{
  "n_kv_head": 1,
  "d_mlp": 1344,
  "norm": "rmsnorm",
  "init": "orth",
  "init_std_o": 0.0,
  "lr_mult_qkv": 0.7,
  "beta1": 0.9,
  "seq_len": 1024
}
MLP neurons of a small language model. Each row is named by its layer, matrix (gate and up: input weights; down: output weights) and neuron, and shows model dimensions 336-463. Each number is 500 + 40 x the weight over its row's rms, rounded and kept within 0 to 999. Numbers have three digits each. A neuron's up and down rows have the sign that makes its largest values positive.
After each neuron's rows, "fires after" lists the tokens most often just before its 100 highest values on Wikipedia text that the model never trained on. A number after a token or word is its count.

L4.gate804:496535487499447437480500513496458493561563558552548487415530455509478498539484533498483504518504440472511473513460449498468528515482475509600543546480451461470529450549461472523521482542518454518447475559474490426528427516480576474463560540480454531439549512538507489520513559489512506541423509484525529524482510555423459589497464531537484530554493513523527501518438467488507465536522
L4.up804:514541546537529469470482558483555584556530447477595505486507512557506447510515510446441600518499532457505472497519498549438557533497494585496534492521574458570509514480479506451520496502478475466455575489427484442462458484463445478510516507498410476500536498560561430491518573525467575496458477491480503513464471518520406515536550499517451532504508462453456483462433530548461508528417
L4.down804:460485447478543528513527534529506505443502467391596440496549501525517488505463514478377588487494497481426523493510551496542422509471508535450475559520544539549503514504463475448481414448463496438461487457431523479523446628504439542492490472469545436514485530559597555524564506492468500494449475516516409458517463480536485472478504469524473567514484494480498551472501486533452551491444
fires after: "," 31, " in" 20, " |" 9, ":" 4

L4.gate55:515501496506481484531460496466410553493486452478492522545452421532519511515428522565407531446478566542470510539450514443526510496550494445566551465546439449441515465515469487541473436462427427555534452571473492506519504534486473448534457467449564524534538454497565547460431476482458478493434472504558533539528449555477524507515412501478569502456554522525573477515528429532469483502484
L4.up55:488481562555397515534460531472521507537519515536436494449434494469475531601493452537444566523448525523445488496527469499525568464491477470544503469473412433505558474520527492481484518578523453529498524605550506534507494490547545495490453454468481487492548506450495545482527527502506437492490522496525519441543465483383458532522489433540458541465514542443517535525483480461514515521439
L4.down55:524474524471465532501477556482500502553401437556490493504521475535520531588485484483486528458479521501491471533494552584498505524438442540526518524466481500495526452615524527562540568493489480501510506537520494570538532524519522487391469506485453487517468490441596413556461535488502552496462503525550565536519439427539521500495476445537445481460445558534558551568444508493492471484430
fires after: "," 59, " votes" 12, " |" 5, " 0" 5

L4.gate767:436560499521493508532521507526487521449594449543524524537588516454429453557524487433527491461505551466524496434551546520467527552504462481533479459469503465552505456542522488464571417493481541519549479489430506500468503501497499514518510480514554556507503471512535562474509522545583469521513515489542518529441483488531444483406472516530566534514515512568542447475505481461482504548421
L4.up767:513513422530560543451533387502498465523454463492472458606530518519495620541577444455532481505493532529466478467481476467508475435498546550493473431468492506549463533594526498520509518509496474460456502524468490537525522478529412497529476538553447511503499521472466481476525477502552490481456517546572455498509462540519493528546475523534506485527470501462494544515537498564504461445484
L4.down767:487619376480475477494531523522509531481499445473478512509516478456467478549450503485518399494527467513539468419515532443473477532597471549442453524430490424578530565467500482486563512492463435521515466475481546532439508487513528519454417485512575549489472508544532587464500534441537498437506565463472536521542473494467528516498537562578547515531488480501466489474520489484557523553447
fires after: "-" 52, "|" 24

L4.gate664:489509465465538463481605467512516523482526648521517520543505459590512553562481468562475448535462497469462471519446534503546520472524443439512485460455498461514516514586493535495522484468513505462438464498557508513451515497512485469548581552514454510521475437515415494461493559607527461533465523564571497508536460533436481394490505507444516504563479553520479492485482493549488536517539
L4.up664:531483516532479522582480454493528501555499532482449592506557488544523510505517493560511469501476471524483476552438500534502553547549498553549513522520536512503499536452480449538471523480512549522496465500514459494497489513487564398496563522369471497501566555453507488504486503497491490508536581518469482521457550471481487495464489499541506521479468496391455470428536441477493489576471
L4.down664:539502551501490435506443524494450446544499462545518514550452605545435452526488537523587508480482467501430517549488511502489456488508454503511548501477529536493401521469412502551513512530450488576508577522460499462437549437446484443563520452409514453481551498506472398544442519565536473499491436470492504485437465468527514540521480503518486535466463480470508548511433557489538533489579
fires after: "." 22, "\n\n" 16, "\n" 12

L4.gate166:516486491513430507513583491474524547545492527498523458512491525454471555553512446540563486528461517524495551469433509444456506428537449438545479517522524520482401474499520549506491470522566518570448490543422530453558493490459498473524509511464505517540531489486472521552510496436538486547515470459526503511496516461495476457502451481453541441569513500524490449475477586556502520486467
L4.up166:444524526505498491482484538535454492548529524515618556449483462530491506491443471499492453457425513477496485571449494553485509490562476507565511468496491533424515498530534515511453459526512526474485503405560519489466617506511455447565467527457472490427528407500530445510465464476432517549577443507540528548487555461480460482485548503470552532516488445493495526507577484541506496471532
L4.down166:480452529531578523500486478526555515515568445445554480522572542548402585525504460567491509532570517481500544468441483455508499405508496515460551518460512488532385575558447535450475433509515497518507508578476516447497535488545482448581516462466532448409501519442589490548491493509492513510515466437448500564509515506530486506482526483476458462498498443512498491564472498560474430480462
fires after: "." 28, "a" 12, "us" 8, "ia" 5, "is" 5

L4.gate1269:514521495451520511503529445488546513499463548511584551462481501574530521642536475549460468495478489464541521586547518447497507559513434553521506481478496484571481537527434535544510556541538505534493510525526482457482545537507524480571490633436476477588583481489495524497514548558461506548471468514501490529477437450492493555380506487521482526514498517532482470457538561418479531555496
L4.up1269:489502504444493485528479480448551521505489485508468539454546618517508578540552481556457511526397482506517531489454480465443511549503538498461485475442480433464475438478496545501504487514568473552435578483538460482448521417499543509677467522470477511518506460437503461535579497508464441481391524505496482494399511444461479518492488467522437492429417490536468443440494521509590518471462
L4.down1269:477513539560494509516472563455528504541524470491533498481508486547539490549533503494511526546474469521486572476509532512549446502509484516518554503513540455473518552432517497542488500516497487605458483553503494431515509516541543514609503603477534392465496500446452399496415486463437532548501449470449571473512526444473527491469545503470472489516510503412487469459568503474458479530526
fires after: "," 68, "." 26

L6.gate804:501561504519453471449523489486488504464561470495517482533400514511451557452424474485472495446488545511556487478533596517497492526493450495483420476470465451531470520500535459479580498436466484574462446547532543563483528522460475490523527528470485548515470497450552583515478520484512518477501481482508465531466445463596548457517449552567508443562536499525497497510495451449410519561460
L6.up804:549425477507521472497505485482499476551494517494523495547502449501434486479480480514447506472539503370474504477499565511507494544453500450502489487486531520479533504498420481486450524569485479485384503508492537498467504543525529547539454528488411520492465464533479510475534490558445485432567501515540466494493522476443445446501444510563598477456487491492480526416481508542568530419447
L6.down804:463479458470495442499557501539459535491481457545561513524533509466503492445464576508480520381459503473433485498510493463430531482463489530459525507540500485556514546484508475522495517493472509435509481472551446491482541530436516452523505507522451518493504467463538623529516529544461528487607509435482468493547430506460461454589519567459547475572581546502439509473540533488490466507452
fires after: " |" 49, "|" 14, ":" 4

L6.gate438:556607437571559481498511487473533505534554526521460519464500480538564578537560529499477547502490492496538474486486519475456579522507484479519467494495519506517547544519568546469526527498473479490517492464532505510562475463478454499558465489531491548598468515434512466489468518536553523489492537506649483472539455502517529561546529541452513517495545551469503496520512512513453447456456
L6.up438:517506525520510545454537537506460494519470476355440463416484477571559551530486446500489490523508554422559482532513566515567497495491574500454543525518465483448484488497479498441459461537498425455517479565513503483535588465526527516506506547514436481473525472519482502496523486487538492551472455473540473504592519470557478546414481475464493485447555543507459523558529589578520509496517
L6.down438:590581479443517459523483513431458451494453517502465486533506490513477391531527543487470423553569570533495475505490500474582453493475535523472518490512455502499492466466522489492515516468507465518498523449492445531503499417466507475332522531476551528432475480469548495548489498523522494474559442528513555543489511535498519552479547461523470506479518517454508473547518502472513490434573
fires after: "–" 28, "-" 22, "19" 8, "18" 8, "," 8

L4.gate917:533494543540549510558608465476498483492490482510470476485549465498524565449511518483460459483465533555497552560503561479494565508406448442462519543449542470597488580588494503466545522551518475488517530544461512564497482468447468471557490543509547592538455445451506536530565576482457484482469482418582482523490462468479447470523493442609549569457497417531545492457512506494437488558467
L4.up917:550557529592478482497522472488507439468548512504429470531513546471446540525484526465431467515496570424450525509498518450437476465468506457434507532536540529544536492503549502438488475494457516560554544524495483496433467536460501421495517513541504513495437500502468548499519586552510474426440522449472511435439440508423511499486488417535511516433512487501525441419489509508511460503452
L4.down917:460467523486516540492535527494507464505508508503508422479432581480525491532478550466454389533508469499458517500473536444484378478450454511484432481518536443475512424524577528570528501451507520413493531529557501467543468530502460501530550539518434510464511514550531560419486498514548542483506472471521504512443474452441480485464489447524491489487535581479431484453552494479526446529530
fires after: " |" 35, "|" 19, " 100" 7, " rel" 6

L4.gate623:509507511374488548509454466568553543505474584541500498567532512548509555556472557564463529506436520530433470495507475498449546481498529443503455514461424507505423516441434514495477586482495548557499494559545540460450452519504514516571450495483462537585537482489520564538514583520516458539445427506475468515470489494450511520484403467549478499524536509475476501424557519490528528487559
L4.up623:465522535478473488495495519487513470487511544513483573443510548544529472459517543514484529535519541492493530484512495482548518504489555469541538500501506477516518508417570539493545571487492528513502525451444524499494563473500492455542448508438451521546536443490434478542467546529508484498442416520518556500483536456458478441418524494452535521450547493486483547501543505547521456495478
L4.down623:516528527487509542491453523480545499504547499491482503504546439533462542531465484506512487569522411536483535439421549461499502492540510419522479548503546453420496465459500496515455547515527542599535510522467533504454518475478450497576523476555500476454476540514458442485512446554539520538500437492509522555469420425462469529543446421429495433485499408460478506500458541494511478510574
fires after: "." 67, "\n\n" 12, "\n" 8

L4.gate1118:564526504500473512466519512452498528525462441576530535513518494543516496560467425520496424552493466394516580476452535484523524486430523488521578498466528537543593495541487515461489449530465399544492519535513487522481517486463448505610499577459488504471489462538503552497509495535450542508517486504560498542470479436446465482549481493404488487525509525530535504522505484493555462550494
L4.up1118:486490539481527461468479549520487487483590483490528482511548522438491473516468420543470522573507436418503552527511532540580575490465528542473506495467481535490504480531549498521473439402407464577527516559453470526511482494443469468497489506498489420491472468500483454499496445552485573461528553484495523557469480486452489495473568463454428525543454482423501492516473482529545475552471
L4.down1118:508526486474552487451513498543467501551550559498482536554492526458435499552536466477451484475498456510471470432494531554489550498507476461390442518558524534439472541504570518594534501495526578461560519599489521476484521531480491470510520558506452424481500525479514399430446491477513468468507487538442499495468486496541513588484474531557530504538427497438439519487507463536484491512482
fires after: " of" 26, " in" 21, " to" 12, " at" 11, " |" 9, " from" 8

L4.gate570:502519505528511451478550502489600516508468489551523514505553471573498489548526502512439497483542515558526442598441446477466508502527532480518511490508557430554523491590451522475537515535438526528503499529553539524439502563497491461491475578502447520458580504522457544487501548570470470469490469439508382505586453463491447487442545492607431526463478465503519501531519556440455505507540
L4.up570:501496483469502533491487465554449509484448529495545494480483558539581573549575492443523573539513546452463456530474469421462447509495566542475552499502526478480504539468514536526453530459508533541518410514528492479582500420464494572482518490529477537422489510454384526456494551458508514409471481469526480519538478468477486531440510440510475473498469422551466576500452473485511498503453
L4.down570:482475528511430432552507498533520516470498456529490461538498533508483526576491511548510514536487460364576501458506506544523436432488443504525493533453486452509458494485520564506506484485519505578548466506481565533476460474589489484532518538586528483488494490588466522578467504550516461511503515495553546512416443515441538469585558576505524472461499491510428473446471491556518527461447
fires after: "." 26, "-" 12, " well" 10, " such" 7, " pro" 4

L6.gate103:563567482428572571377482512471486542503504548467527501487510449516512538485494529567591475518460563545567505454512529414471516475401463527547504541422466518518433523457430567521472475534484515555517461441425544553488511499539517516501474489512505535525529519511503612456540497481485501510515481471599515502497481504481536487499505474503496542514542507513521419490555457519454494466479
L6.up103:524455478490531446483559533442469535551519494466443443461466540520470499457518456476460514491436472477463480446445545535498552461472479488473473537466507497564559476457531477459494471518503540518468566476494460541541544574425484609503516503501456545533444554465473524529590477498508468437486436496477418453570474497536420462554423468536505552491509541508459505483561519530488555477457
L6.down103:468520478413536484485563501452455533541543551434462501458509469475523567477396554497535452527449614521483472398549534532545493456512539569470481497580510490525553459433467478460524531474548537447501537426471499581456479513509429498643504502471480447509455457465506578460514477467530519546517484485519495465494455479478498493530466461504535580457575568490408457488535510521471542511491
fires after: "-" 28, " up" 10, "–" 8, " close" 4

L6.gate500:533479463522478582476484487463559528479467489528463526528515468537496428479452525537523433476537483534478513491536479460553538510561505477510469508461439440456449438547432499593516545452504464557503413503518534490481475532504621508481488466565426554530584467545461541536493523557490443504419460493495582486432525502467461536517497486529473541467528462492539433504479539468534494549523
L6.up500:503498504541473455451524551500510589547496513509533517484447474493501540538534446472536488497511511514514558481499423505492515529505524480501519531509451483568487464500446536505499468566547526532469492571488484501547512516475595418492485535479492459545451434467498497473481475462513468553463470536503536488524523490514479511498507514516502510449546505492418519520563456515541521510532
L6.down500:503526416492595543507479508476528530453451555588482526467543509496483538475465511493475533528381455521462505526514474452529637524599516453557440503492466514438497457510503461470483521501475475499528449488498477477471480532470538590528470487492457575487556507530413586546459522500544505528503489518505518495494510489488505530491486459498492565571526495568569510552491503473543484504511
fires after: "," 55, "." 8

L4.gate468:483473536483460470469581465532502484460461534496483496501527424474611486608470459549497525542515439529514482566464538513522543561557551472507436577523460436437506414574464531508480428531496475517542473611511578480507502516490565469482477546445513577563510503479454523495501530508487481535482492521525527546588482517539532512533478496544500583466535483474484508602477530478555525496469
L4.up468:477427489408487532474537454403480519507494450500504468455481456410491473525554499499504455412459473436491490525521499471507539509495458480409471481462458545470528526530426478486454488521465399563538468527521472524510537467478530504496518521468551498533528482505516483458497539463509534506438578521552466514528511510513551518507418523529452503526474520522511458498577505439478498500567
L4.down468:514446487518458517518531484476471513405401426556515544528454535537515457540493525547489564501480509506529472534507500524532537516489562471516483418475387512459590572597503474539491495439478492525561485594477508484533490480458475510379442469473421512521441483475507379511521471545520505567469534570517497529571475530545509521511498549520495527478496516462540532541538496481542505501476
fires after: "," 96